{"qk_norm": true, "init": "uniform", "dataset": "wikipedia_en"}
MLP neurons of a small language model. Each row is named by its layer, matrix (gate and up: input weights) and neuron, and shows model dimensions 48-143. Each number is 50 + 12 x the weight over its row's rms, rounded and kept within 0 to 99. A neuron's up and down rows have the sign that makes its largest values positive.
After each neuron's rows, "fires after" lists the tokens most often just before its 100 highest values on Wikipedia text that the model never trained on. A number after a token or word is its count.

L10.gate170:57 68 62 50 76 52 29 43 55 44 72 56 57 26 72 41 59 41 31 59 56 68 44 34 58 20 61 60 38 47 36 54 53 39 47 65 47 50 24 31 61 51 53 66 58 61 59 47 36 69 41 46 61 60 65 61 51 41 37 25 35 74 69 51 42 53 54 44 60 61 73 42 55 38 53 46 38 50 49 50 72 62 42 66 64 63 50 50 43 60 55 41 51 41 37 37
L10.up170:38 48 39 47 42 40 34 40 61 56 41 40 57 59 52 46 50 62 60 40 50 32 57 31 62 37 65 46 49 66 32 38 41 48 60 38 50 56 70 55 40 39 51 30 49 49 49 37 53 59 45 52 53 27 54 51 50 52 52 66 37 39 43 45 22 48 39 37 67 46 26 51 43 50 28 78 25 51 44 59 36 40 48 47 64 52 61 43 36 53 60 59 61 49 71 47
fires after: " U" 16, " n" 10, " N" 9, " c" 7, " in" 6, "N" 5

L6.gate16:45 68 48 48 71 49 51 48 85 30 56 48 38 56 46 52 66 40 32 62 63 28 63 60 51 51 57 66 52 54 63 48 38 38 40 57 41 45 41 57 58 56 55 29 44 59 56 67 59 49 57 27 64 48 29 45 50 47 57 24 52 42 42 38 46 30 58 51 64 77 45 59 59 37 67 36 52 42 52 39 63 53 39 63 57 39 51 65 65 52 80 69 47 63 32 30
L6.up16:24 64 40 66 55 41 56 38 66 53 52 71 50 66 40 43 35 35 54 37 58 62 35 39 62 55 51 35 36 54 78 61 69 29 50 53 54 45 56 50 61 39 51 42 38 53 45 57 24 67 65 53 60 55 36 76 46 47 50 65 58 49 64 42 60 40 36 69 44 43 37 55 76 24 61 73 43 56 49 39 38 33 64 45 53 33 55 55 33 62 57 59 46 61 52 46
fires after: " ch" 17, " le" 10, "m" 9, " gr" 8, "am" 7, " l" 7

L4.gate323:41 79 46 48 55 51 50 58 50 63 41 51 64 50 50 40 56 52 26 49 56 36 76 46 69 26 55 30 61 53 35 50 36 66 41 51 30 43 32 56 44 36 43 48 72 34 63 52 42 53 31 38 48 55 44 71 53 59 53 48 48 25 53 35 61 25 62 70 55 65 63 43 61 29 64 51 63 74 46 44 50 50 60 48 50 34 38 62 58 52 38 39 53 37 49 54
L4.up323:57 71 50 46 42 47 54 53 52 53 56 33 67 43 67 63 46 32 44 70 39 47 63 84 44 40 48 52 40 43 48 56 36 50 30 49 21 42 62 54 45 45 50 47 41 40 40 58 22 43 61 50 49 59 51 58 37 48 51 46 37 41 26 64 60 72 48 54 45 66 38 39 46 28 48 35 68 56 65 22 29 39 45 53 49 47 35 33 64 65 51 45 44 31 64 60
fires after: " K" 16, " M" 14, " United" 13, " Q" 11, " Mar" 7, " J" 7

L7.gate303:52 46 41 67 36 59 65 56 46 33 37 54 60 25 56 60 61 70 34 60 50 58 52 35 45 51 48 35 54 57 41 55 48 43 44 51 41 34 45 60 70 56 55 59 53 52 77 59 59 46 52 32 40 44 46 78 52 59 46 58 59 64 25 48 69 67 49 53 67 52 33 51 55 50 49 50 30 53 72 59 55 42 50 45 37 24 27 29 42 47 56 49 45 60 46 46
L7.up303:69 53 63 71 49 66 39 40 61 38 47 39 36 46 43 58 50 31 51 63 39 64 71 52 57 32 57 42 56 64 67 66 42 38 51 55 45 53 57 43 52 39 45 59 31 68 47 59 50 67 30 29 50 25 63 55 55 39 27 51 45 22 55 42 47 48 54 43 50 61 47 45 46 62 58 49 69 61 50 56 52 19 46 66 61 40 43 61 49 68 44 53 40 38 21 55
fires after: "ro" 24, "l" 11, " B" 10, " J" 9, "st" 7, "s" 7

L7.gate174:46 49 48 46 68 33 55 57 59 55 52 61 61 26 61 53 44 46 42 60 48 21 61 66 67 59 38 38 72 52 47 51 48 57 46 57 55 50 54 64 44 40 61 32 55 31 40 55 54 32 68 37 61 58 67 52 46 32 71 68 47 74 20 28 68 42 67 34 66 57 47 58 38 40 58 41 54 36 45 40 57 32 58 59 38 51 63 42 66 48 48 32 50 63 50 36
L7.up174:38 40 48 56 51 41 56 45 49 48 43 72 74 85 41 48 71 23 19 46 40 51 41 48 37 53 50 65 39 52 48 45 48 51 59 38 44 74 63 24 49 52 38 62 45 35 52 68 38 76 41 42 66 35 42 54 72 37 54 71 35 52 42 70 31 56 52 32 44 56 40 49 43 57 53 34 60 68 49 40 56 31 61 49 64 64 41 55 46 47 57 64 45 55 60 40
fires after: "g" 16, "ag" 15, "emb" 11, " play" 8, " ch" 8, "an" 6

L8.gate65:85 48 55 60 51 73 57 46 39 29 59 53 66 54 33 62 42 60 46 57 55 41 54 36 36 54 54 47 51 58 43 58 48 48 45 60 41 38 60 27 43 56 48 36 64 49 71 26 63 63 60 47 61 37 47 45 75 50 61 59 52 79 47 40 42 38 59 57 54 55 65 56 55 62 56 38 35 66 50 52 55 38 59 60 39 46 47 35 54 46 31 59 34 48 69 34
L8.up65:56 49 37 22 72 58 32 53 51 49 58 27 50 63 51 48 41 53 49 55 39 64 48 54 38 36 68 49 63 54 39 41 41 48 26 74 60 30 44 48 51 56 55 23 62 57 27 59 60 69 53 48 53 18 52 55 32 38 63 46 44 55 78 47 46 51 49 59 47 51 45 37 37 27 55 42 47 51 45 52 69 49 41 74 50 46 51 67 67 67 45 62 41 48 48 52
fires after: " b" 18, "s" 10, " st" 9, " sh" 6, " th" 5, "st" 5

L4.gate224:49 53 57 65 49 76 49 57 30 35 53 43 24 45 55 53 53 76 43 61 64 56 50 66 59 42 46 36 34 60 28 47 44 51 57 49 57 58 62 53 53 41 44 66 58 48 66 50 68 42 41 56 38 63 55 82 64 36 46 29 54 54 55 61 58 46 51 85 42 68 66 61 52 40 24 40 43 56 33 59 59 47 50 43 78 34 46 43 53 58 50 49 45 47 46 42
L4.up224:64 45 57 62 41 57 41 29 57 35 62 45 42 58 57 34 55 68 55 51 56 58 55 56 60 53 52 63 45 47 64 40 45 44 53 58 65 69 60 58 46 78 44 49 51 37 68 40 52 64 74 55 29 45 49 52 42 59 68 55 36 58 62 41 50 53 44 44 57 50 65 59 46 43 33 45 53 70 44 67 60 41 27 50 28 54 37 54 45 52 52 43 54 41 61 62
fires after: " C" 33, "D" 11, "C" 10, "r" 8, " L" 5, " D" 5

L7.gate346:56 38 49 59 69 46 54 54 62 27 64 64 46 60 41 53 38 39 53 59 43 39 43 58 65 33 60 41 54 44 30 38 46 43 51 51 48 51 41 68 33 54 66 58 58 56 56 30 46 63 54 23 43 43 49 31 64 47 29 54 40 36 29 29 42 44 33 51 39 58 24 53 38 54 40 15 30 37 49 57 54 53 62 42 41 71 62 67 49 64 52 36 50 42 38 29
L7.up346:52 29 51 61 41 44 35 41 57 16 28 71 42 36 52 67 41 40 50 70 34 35 45 42 63 38 38 48 64 44 55 43 36 44 43 46 46 59 75 56 66 75 59 37 61 65 50 65 37 47 60 22 48 32 41 33 51 59 37 71 52 59 62 67 52 65 38 50 41 60 56 35 24 63 41 41 36 51 68 57 26 48 53 47 44 56 51 47 41 51 55 40 62 57 62 44
fires after: " o" 15, "l" 11, " s" 11, "or" 7, "g" 6, "oc" 6

L6.gate157:28 64 37 52 42 74 67 49 63 47 78 44 56 42 60 76 57 53 30 51 59 52 39 62 48 26 38 50 53 53 41 56 49 19 48 71 49 51 07 59 49 56 20 53 59 54 51 54 46 45 72 60 49 62 62 46 53 38 58 27 57 54 35 46 35 49 51 49 48 56 43 47 42 52 39 57 50 55 48 50 73 35 47 60 67 24 61 42 57 18 40 53 45 55 52 60
L6.up157:58 47 58 38 50 53 50 49 48 22 73 55 36 46 65 61 68 42 30 51 63 54 46 62 71 37 51 65 55 65 45 72 41 40 56 69 45 42 29 59 54 28 52 55 46 38 51 38 57 42 52 48 54 43 67 59 35 54 22 16 31 34 40 73 67 48 48 43 54 44 52 36 69 44 58 57 44 53 42 59 43 61 37 51 52 72 54 48 31 34 51 75 57 34 54 48
fires after: " d" 40, " D" 25, " S" 8, " Ad" 7, " s" 6, " ad" 5

L8.gate240:50 58 52 40 67 45 47 41 60 59 37 55 34 50 62 39 47 83 41 51 53 34 47 14 61 40 57 47 42 64 48 61 48 44 24 60 49 42 27 32 26 54 71 23 45 69 56 74 52 56 65 55 54 50 39 59 21 41 49 57 41 44 44 51 70 49 31 51 39 40 50 51 57 58 38 45 29 63 58 36 58 41 39 66 55 52 73 48 58 48 65 50 37 45 43 16
L8.up240:56 63 49 63 59 59 45 42 32 62 71 43 58 48 45 55 52 47 46 29 53 49 52 47 38 36 55 64 45 35 37 45 38 54 66 62 61 66 48 38 70 51 23 25 42 53 51 44 64 42 61 54 59 54 30 62 33 40 63 41 57 49 37 51 83 32 56 72 36 52 45 57 37 49 67 39 26 61 75 38 47 45 60 32 57 40 44 47 31 62 47 34 71 32 56 55
fires after: " W" 20, " w" 14, "eb" 12, " the" 11, "w" 10

L7.gate60:66 66 54 35 31 60 55 36 74 62 68 74 61 59 74 23 58 42 29 54 54 31 61 60 50 47 45 42 53 61 46 45 62 53 50 48 51 53 44 47 62 58 66 44 36 43 63 44 51 34 48 63 58 58 52 60 39 55 52 45 47 64 34 32 66 50 54 44 71 60 14 75 37 29 48 55 50 57 51 58 61 45 33 56 62 44 42 47 71 32 41 36 42 49 55 31
L7.up60:46 54 66 52 39 57 49 70 70 59 42 50 51 57 58 47 53 52 33 35 73 43 50 58 55 50 56 54 50 55 50 68 40 60 59 34 70 57 59 78 61 45 47 35 75 55 67 62 37 29 47 53 65 63 41 32 51 54 59 65 59 57 41 47 46 38 55 63 60 64 41 63 53 26 54 57 59 62 20 39 36 57 51 43 63 46 45 53 58 54 34 44 80 53 54 44
fires after: "–" 38, " Ind" 9, "," 7, "ased" 5, "ex" 4, " ind" 4

L4.gate219:50 50 56 38 41 58 31 59 39 43 68 38 47 39 51 60 60 82 14 58 72 28 39 67 50 49 43 55 49 61 23 44 37 42 37 62 43 53 53 41 54 62 43 60 59 67 52 44 63 55 61 52 65 59 42 43 81 40 52 63 48 61 27 49 35 41 51 43 34 50 59 66 62 36 36 50 51 58 71 62 51 56 47 43 58 40 49 38 47 57 40 29 49 43 33 28
L4.up219:41 30 18 30 27 42 63 35 64 51 48 41 65 67 58 64 38 48 23 62 41 48 25 52 60 69 65 49 37 42 56 37 59 49 33 42 43 68 58 67 55 56 30 52 57 51 56 57 40 54 50 51 52 29 54 41 53 53 39 60 51 56 62 57 68 61 37 41 45 52 55 67 55 56 35 78 38 56 47 70 48 48 50 42 62 61 48 43 48 70 45 42 26 62 61 59
fires after: " d" 48, "d" 14, "D" 10, " D" 9, "r" 5, "iv" 5

L8.gate188:41 40 67 48 65 50 42 48 47 36 52 57 33 51 68 52 71 42 32 49 40 36 69 81 44 35 51 54 43 47 49 56 41 72 64 57 58 48 61 42 54 66 55 54 32 49 66 56 47 39 68 60 61 59 44 40 56 60 52 39 48 49 49 44 67 33 49 43 66 32 49 57 43 57 52 42 51 60 53 45 65 73 38 49 48 54 71 73 51 50 40 38 47 60 35 34
L8.up188:51 40 70 56 45 39 59 55 52 33 48 54 44 50 49 64 39 43 61 68 35 32 68 59 51 52 36 43 72 44 60 27 35 46 45 48 50 62 61 60 43 64 38 37 53 59 39 37 53 33 63 49 50 39 42 62 39 62 56 43 29 36 54 67 51 33 50 30 38 64 36 53 47 42 41 56 55 51 46 40 40 80 25 46 72 40 58 56 66 47 84 53 56 61 66 39
fires after: "l" 24, " Sh" 10, "g" 8, "ec" 7, "nd" 6

L9.gate87:55 50 44 48 58 81 47 55 43 41 63 62 35 65 73 43 52 41 34 28 58 49 38 49 20 32 44 52 61 53 40 50 42 54 54 47 61 60 32 48 73 60 61 46 39 28 51 52 46 67 51 47 47 48 53 50 52 22 52 55 29 70 57 31 73 46 35 43 61 38 48 49 57 45 42 60 68 37 47 64 48 39 41 45 41 61 64 75 52 43 62 69 44 45 55 60
L9.up87:49 43 61 64 29 69 54 63 58 45 51 34 34 65 50 63 67 60 44 41 44 79 53 64 57 48 62 59 50 47 47 56 55 48 56 54 71 51 38 36 56 39 78 63 55 51 60 54 63 45 32 47 36 54 60 38 54 68 47 51 32 46 43 35 55 47 39 48 32 39 62 38 49 56 46 53 61 34 47 34 57 25 65 48 26 69 57 54 49 63 51 42 26 35 54 68
fires after: " B" 15, " c" 9, " v" 9, " b" 7, "b" 5, " p" 5

L6.gate59:59 85 29 57 47 80 28 48 50 58 65 49 61 49 41 68 35 60 47 56 27 43 33 50 44 46 42 35 53 58 63 40 76 45 42 56 58 49 51 29 62 41 50 46 52 67 51 53 49 54 44 45 50 52 54 69 62 57 75 68 57 46 46 30 56 49 53 73 52 49 62 55 55 46 62 54 52 54 62 38 44 47 56 48 53 23 60 78 50 44 36 34 71 66 57 40
L6.up59:31 26 52 34 60 61 25 70 57 42 45 46 60 55 62 59 31 34 57 60 51 31 54 41 54 49 63 47 52 52 53 61 59 50 63 53 66 66 51 49 55 68 58 56 40 61 49 55 55 29 21 55 35 52 27 59 44 53 39 59 50 30 59 50 58 47 35 49 73 51 51 53 44 66 58 39 55 74 38 45 61 62 57 61 57 58 38 50 60 23 50 44 38 48 61 51
fires after: " w" 22, "k" 18, " W" 8, " K" 8, "ex" 4

L9.gate295:53 60 38 34 50 50 40 45 51 45 55 76 51 53 30 74 34 51 53 63 43 46 28 52 56 41 47 16 54 60 67 63 60 34 55 51 62 67 47 46 52 67 57 45 63 42 50 67 59 39 54 44 45 45 54 75 29 52 82 47 21 63 54 44 38 38 54 52 30 54 39 22 65 53 55 57 37 52 35 75 62 43 37 70 35 48 52 49 55 48 47 55 37 48 51 35
L9.up295:46 51 53 51 76 62 39 51 51 46 50 51 50 38 46 59 56 46 40 60 48 58 48 48 51 47 53 28 66 37 62 77 65 56 68 61 61 48 52 46 48 66 51 49 55 58 51 51 54 65 42 19 35 27 43 57 56 54 42 44 31 39 47 61 51 48 55 58 42 56 75 51 42 58 46 31 29 53 63 47 44 66 48 48 38 56 18 66 51 24 53 59 55 59 54 51
fires after: " m" 15, "ro" 14, " w" 8, "ft" 6, "k" 5, "ar" 5

L7.gate227:63 52 55 42 57 55 34 47 63 55 40 54 66 35 75 67 60 35 41 41 43 25 42 49 24 26 58 42 42 31 55 44 55 30 48 50 46 60 35 65 60 40 65 35 67 48 56 43 49 62 48 43 46 28 35 69 53 46 40 47 40 78 49 32 54 31 53 69 62 45 68 67 61 41 46 42 27 69 48 55 50 43 58 57 71 56 55 63 46 39 78 60 50 40 61 57
L7.up227:54 59 76 42 35 52 74 54 57 56 51 57 58 51 39 52 48 53 57 66 52 57 51 59 61 38 50 46 42 46 49 32 46 49 53 32 35 51 48 72 29 20 53 63 55 49 54 52 32 59 27 33 34 43 53 75 56 65 41 64 56 59 31 51 55 36 41 40 47 48 41 75 19 63 28 47 68 46 70 69 61 49 51 49 42 51 34 48 58 51 52 33 56 62 41 57
fires after: "il" 34, " B" 7, "ill" 6, " b" 6

L6.gate297:42 48 58 67 56 60 62 46 41 35 75 46 61 44 48 43 68 46 25 54 52 68 51 49 49 57 67 30 34 39 61 29 51 35 31 44 70 50 22 54 44 42 42 52 40 58 58 29 49 42 43 42 56 52 55 50 51 53 52 55 27 62 44 45 44 62 61 57 48 56 40 36 42 40 26 42 60 47 38 44 44 61 42 52 61 16 51 65 46 47 48 44 47 31 40 54
L6.up297:57 27 65 55 53 56 40 57 32 40 48 43 47 54 41 43 60 48 43 49 49 49 66 68 55 50 47 31 60 38 42 60 66 36 48 59 66 32 66 74 28 46 55 58 62 54 56 39 48 56 38 60 46 75 51 53 43 56 27 47 42 45 47 39 70 45 50 51 51 53 68 57 32 66 52 60 24 63 52 74 46 33 49 48 64 52 28 70 33 52 36 61 66 56 81 45
fires after: " J" 32, " L" 20, " l" 8, "h" 6, "j" 6, " Sh" 5

L4.gate132:31 58 70 60 55 63 56 51 63 46 70 62 65 39 52 45 63 56 42 46 39 54 61 49 49 30 62 51 42 65 51 47 51 48 55 53 45 72 51 60 29 46 57 55 46 29 64 62 51 57 45 44 39 63 49 60 53 49 44 53 64 42 26 39 52 41 40 61 53 49 63 57 53 44 52 18 39 60 43 46 43 43 54 66 20 62 55 62 67 44 47 47 54 38 70 31
L4.up132:42 56 40 56 55 34 42 46 64 52 47 31 42 39 63 65 44 33 38 58 36 36 47 59 35 58 43 48 41 54 44 56 44 57 25 69 67 50 38 30 39 55 58 35 37 59 40 50 38 45 08 48 60 52 52 44 68 57 58 75 59 55 53 35 75 47 44 61 48 35 71 59 56 44 65 50 35 54 48 54 29 50 44 49 79 61 49 39 54 54 44 41 59 30 65 45
fires after: " M" 36, " United" 24, " A" 12, "f" 10, " K" 8

L7.gate189:49 49 57 42 37 39 43 43 27 37 30 46 66 42 66 45 45 60 49 61 45 53 45 52 49 43 45 46 44 43 45 53 28 49 71 34 61 43 45 43 40 59 56 49 44 61 61 62 60 41 72 26 51 49 42 37 77 36 44 42 59 56 69 41 68 40 60 62 67 56 63 52 49 27 47 43 43 67 60 28 62 51 57 70 65 65 53 42 84 49 24 51 57 53 29 36
L7.up189:76 39 36 57 55 50 45 40 60 40 52 58 56 50 56 39 52 61 35 43 52 42 63 42 46 54 59 39 55 42 44 67 54 56 26 39 51 58 42 47 55 30 29 39 39 61 44 59 41 26 49 45 58 65 77 49 53 37 46 62 60 71 36 51 75 50 48 58 60 26 66 67 58 46 57 45 58 57 44 33 49 63 42 27 38 53 49 47 42 33 24 28 28 54 47 57
fires after: " under" 12, "est" 12, "." 10, "g" 8, "ite" 7, "ing" 6

L8.gate85:38 48 33 31 64 62 47 51 49 37 72 70 62 38 47 61 60 50 43 56 37 42 46 57 43 56 55 23 38 63 50 57 42 62 47 60 35 48 46 36 49 58 49 64 58 44 46 49 67 45 63 61 73 68 65 44 61 49 33 32 57 42 36 42 54 60 31 62 61 55 33 60 63 44 38 49 32 61 48 26 35 23 42 54 61 45 61 50 64 48 59 31 50 44 42 37
L8.up85:28 31 64 48 60 59 56 56 54 65 40 47 62 58 35 50 68 54 41 56 54 40 56 55 49 58 43 31 54 41 48 31 45 33 52 51 51 62 33 71 29 46 61 46 64 57 52 64 49 38 71 64 66 49 35 49 62 62 48 44 48 47 43 42 24 43 75 72 38 47 35 34 56 50 47 50 60 57 55 37 62 31 48 41 69 50 52 45 90 52 44 58 44 67 51 38
fires after: "," 41, " " 14, "p" 7, "-" 6, "–" 5, "_" 4

L10.gate332:45 52 53 54 39 61 53 37 28 51 57 30 61 63 57 58 42 24 57 67 53 41 74 72 53 66 55 61 47 65 59 38 24 38 34 59 65 47 66 59 35 45 42 56 60 36 54 65 62 74 41 53 48 45 46 66 44 45 50 40 35 57 47 54 50 27 66 49 70 62 45 61 46 50 57 45 53 41 57 35 58 45 50 58 54 29 69 55 66 39 48 50 31 53 38 37
L10.up332:35 29 36 55 36 47 54 40 53 40 66 42 50 60 55 15 62 59 51 41 64 53 54 44 72 56 51 46 35 59 32 64 37 40 43 47 58 69 56 74 42 42 40 52 29 43 40 74 49 49 49 53 67 48 33 63 37 42 83 45 60 50 70 52 49 47 45 83 50 59 55 31 41 46 52 37 75 56 23 51 61 50 40 39 60 37 53 54 66 77 75 60 46 49 50 55
fires after: "op" 14, "p" 12, " ch" 8, " Pro" 8, "m" 7, "ap" 7

L7.gate228:57 50 36 44 35 50 35 51 73 63 53 44 52 50 70 54 57 50 63 48 57 50 52 22 38 53 45 49 46 69 38 72 48 28 38 48 45 79 52 61 48 64 54 54 30 23 53 66 43 49 49 55 57 65 47 50 45 30 55 38 43 34 43 31 27 40 33 59 50 43 60 36 56 55 60 39 55 64 49 38 40 43 48 49 35 66 64 41 59 35 51 62 73 65 59 37
L7.up228:35 39 48 62 33 52 35 57 39 36 41 37 52 39 65 75 55 44 54 76 56 41 67 57 42 54 47 52 54 43 42 70 37 31 55 55 52 51 56 65 48 47 70 38 58 50 71 28 47 61 39 48 34 50 43 59 52 48 48 76 62 56 37 52 38 69 56 30 43 17 59 57 56 57 65 35 57 19 35 60 63 50 55 43 46 77 76 42 55 70 43 56 43 42 45 46
fires after: " " 27, " v" 15, "all" 8, "pen" 8, "o" 6, " c" 5

L10.gate248:34 64 49 57 48 51 42 62 64 52 49 22 70 68 36 58 54 53 60 34 62 53 28 55 44 46 56 38 34 30 47 60 39 38 61 39 54 51 47 43 54 56 52 45 45 32 42 33 38 52 56 65 67 62 51 61 56 41 56 54 47 40 52 46 53 35 45 43 45 46 56 42 54 59 63 33 72 52 70 47 58 74 24 64 66 47 45 35 43 45 23 33 49 51 61 53
L10.up248:43 75 60 54 79 50 41 56 65 38 90 51 36 65 52 66 53 47 25 60 60 58 28 49 44 40 32 62 56 52 66 52 51 81 47 60 45 30 47 40 63 57 52 35 57 58 41 50 35 59 56 53 50 79 54 52 59 52 35 47 26 38 57 48 53 53 61 42 58 45 26 73 58 59 44 39 35 41 71 66 44 46 72 52 40 54 44 59 47 42 27 50 56 57 42 70
fires after: " S" 24, " s" 15, "S" 7, " A" 6

L8.gate409:61 59 52 46 65 51 56 45 61 70 48 45 46 25 40 69 52 42 45 54 61 54 44 46 40 45 61 49 49 74 43 61 55 52 56 56 59 34 36 30 48 50 61 43 65 60 61 48 54 42 50 56 51 47 64 49 50 59 56 42 75 63 74 28 68 42 34 45 42 22 70 65 64 51 63 59 43 64 36 63 52 63 23 49 56 45 55 61 48 57 28 43 39 68 53 29
L8.up409:30 50 45 58 31 82 48 62 40 46 40 54 46 53 49 68 36 32 57 52 65 47 52 37 52 42 68 55 53 52 64 56 28 40 42 72 36 66 49 32 52 71 58 58 73 42 54 62 55 47 59 62 65 65 17 42 58 40 47 48 44 37 50 59 53 50 51 74 69 50 61 39 58 77 41 57 51 53 65 51 46 53 62 38 35 45 50 43 35 43 52 50 67 28 67 54
fires after: " re" 60, " w" 11, "ir" 9, " W" 4

L6.gate238:52 42 55 44 44 38 39 53 47 38 58 62 33 33 29 32 32 33 42 47 42 38 25 51 46 33 54 71 27 41 48 53 43 22 37 50 38 62 53 65 40 48 38 50 59 46 59 43 50 43 48 22 56 46 49 47 60 50 69 38 39 49 40 41 53 36 74 45 77 49 47 63 57 52 49 16 62 54 44 52 57 25 40 54 81 47 51 24 57 37 46 42 46 37 48 48
L6.up238:60 45 60 68 49 53 55 46 62 20 45 40 46 53 54 59 43 51 34 51 29 61 72 50 38 48 61 48 35 41 61 51 41 54 58 52 37 43 48 53 47 70 62 51 40 49 46 24 35 42 61 60 38 50 34 68 76 64 69 70 27 38 61 52 44 59 41 68 53 46 59 34 67 56 41 45 56 53 27 42 55 60 42 56 45 51 20 72 32 44 41 53 45 63 67 40
fires after: "ap" 22, "it" 12, "ep" 11, "anc" 8, "ian" 7, " ch" 5

L7.gate7:59 48 58 38 50 39 50 71 46 53 44 34 43 58 54 36 45 53 57 58 37 50 52 35 38 43 53 66 45 61 56 53 42 52 40 41 57 57 47 66 35 67 45 32 62 34 56 51 69 40 45 46 59 62 48 50 55 41 75 35 48 55 63 33 41 48 43 77 54 33 52 64 67 52 47 36 31 57 51 67 64 80 49 61 43 38 77 50 64 56 61 56 45 66 39 46
L7.up7:59 47 53 44 33 32 57 38 51 71 45 64 50 43 67 50 48 52 57 52 48 70 42 73 42 43 63 47 29 34 73 65 54 63 63 66 71 48 35 31 61 75 73 61 40 48 61 52 64 32 61 51 41 54 35 36 41 45 52 46 57 53 61 65 50 46 46 63 67 53 32 33 38 57 47 33 48 45 44 60 53 36 63 62 67 38 67 58 59 47 54 53 59 49 48 40
fires after: " g" 21, " t" 15, " to" 13, " G" 11, "er" 9, "oc" 7

L4.gate302:61 56 44 54 45 43 48 37 47 53 51 56 52 54 42 44 60 58 52 38 49 36 55 73 37 37 35 64 51 44 26 54 47 33 47 72 44 53 22 44 52 47 42 45 68 53 76 43 42 48 27 43 59 69 43 45 47 44 55 44 47 38 46 38 43 34 50 68 56 63 75 42 55 54 57 61 40 63 28 56 51 62 30 44 64 47 23 50 52 52 58 42 47 54 29 50
L4.up302:75 54 18 65 25 64 70 57 58 47 63 62 63 47 59 62 67 34 62 42 52 47 39 54 45 54 53 63 50 34 48 47 57 49 67 52 54 65 40 50 80 62 72 39 59 62 49 63 44 54 40 46 57 77 09 42 56 85 55 51 51 25 59 67 63 45 31 51 61 60 50 37 47 59 63 52 51 58 65 47 53 59 52 47 42 48 44 47 52 43 52 44 35 62 55 52
fires after: " C" 27, " ad" 20, " r" 19, " c" 10

L6.gate127:45 56 34 51 52 45 53 27 31 52 51 57 52 44 54 64 62 60 31 36 38 38 56 73 47 25 39 39 61 74 55 56 64 45 46 47 43 25 51 46 59 59 48 60 40 35 52 52 50 41 52 48 52 71 71 59 43 46 62 72 63 60 50 37 41 43 50 63 25 48 51 49 61 52 56 55 30 50 59 52 52 73 49 43 55 20 62 44 41 57 44 40 40 48 48 29
L6.up127:55 58 74 73 68 78 34 63 71 61 64 58 40 51 48 60 48 54 51 52 56 29 51 41 40 70 46 47 53 37 36 65 39 45 47 60 45 55 53 45 58 64 41 31 53 54 49 46 52 55 66 28 36 56 39 35 41 49 55 40 64 56 56 39 65 63 39 72 49 42 60 77 51 35 50 53 42 52 43 44 45 47 27 61 61 54 30 69 24 37 44 24 54 35 44 18
fires after: " w" 14, "tern" 13, " re" 11, " W" 11, "se" 11

L6.gate360:57 46 51 49 71 52 37 61 48 62 69 40 63 30 58 55 63 57 31 54 49 44 61 35 42 26 63 15 52 41 30 51 44 62 42 46 53 49 31 43 49 55 43 62 39 40 69 67 36 45 42 54 47 38 68 52 60 51 50 34 50 66 45 51 44 75 63 39 33 44 42 51 63 35 48 49 31 70 65 72 66 69 32 54 64 38 48 76 39 42 39 29 75 60 34 61
L6.up360:51 52 48 42 42 61 39 50 59 49 47 56 72 35 44 31 57 30 42 43 48 35 70 62 59 36 55 46 60 65 46 49 81 56 37 47 53 37 57 38 44 63 50 66 42 64 48 59 50 46 34 71 54 33 58 52 50 31 53 50 31 57 52 43 40 76 41 68 43 39 41 69 40 60 45 63 56 55 70 41 71 37 74 48 50 65 48 80 54 50 38 51 61 53 62 62
fires after: " Y" 18, " Sh" 15, "h" 11, " Th" 9, "ah" 6, " W" 5

L8.gate47:55 39 47 54 62 45 67 62 52 40 69 78 28 39 50 71 59 59 53 50 44 53 44 62 64 37 43 62 51 39 31 48 58 61 38 63 40 61 30 71 47 37 58 62 68 40 66 44 35 42 61 51 54 61 48 43 46 53 43 30 54 32 57 41 70 44 41 60 43 65 45 49 47 57 76 37 59 93 57 64 76 37 31 62 62 41 60 55 59 39 58 54 65 50 51 41
L8.up47:33 53 54 36 27 65 48 46 68 59 57 46 53 51 38 45 53 85 57 36 55 27 42 26 53 41 46 66 37 47 66 27 48 48 26 61 51 56 36 36 64 63 64 55 55 55 55 35 43 34 46 56 41 50 52 31 50 56 53 22 56 38 46 63 74 42 40 39 51 38 61 33 55 58 36 51 47 29 60 45 46 64 49 53 28 63 54 56 46 39 64 13 39 42 42 40
fires after: " C" 56, " c" 20, " s" 11

L7.gate24:66 33 36 36 51 15 44 59 72 53 33 69 33 61 44 32 39 47 45 57 23 47 28 40 66 45 50 58 25 55 53 56 72 49 48 34 35 62 33 51 54 35 51 56 45 60 67 55 65 46 39 44 45 33 53 49 64 49 45 39 51 64 36 30 57 53 59 48 49 76 56 57 57 41 59 48 47 62 43 42 42 55 44 36 55 62 47 43 66 56 30 35 66 48 50 38
L7.up24:75 47 30 44 27 38 30 16 43 51 43 45 60 30 30 54 46 67 51 47 29 55 60 56 44 44 58 31 57 26 37 77 48 65 55 48 59 35 42 42 32 44 36 45 50 65 76 42 62 58 56 67 63 45 53 33 64 45 55 36 42 49 26 59 54 33 56 73 41 46 66 71 58 59 61 32 60 33 40 31 63 64 41 25 43 41 53 54 50 32 44 61 37 49 53 49
fires after: "ing" 23, "en" 15, "it" 13, "ot" 9, "ite" 6, "ap" 5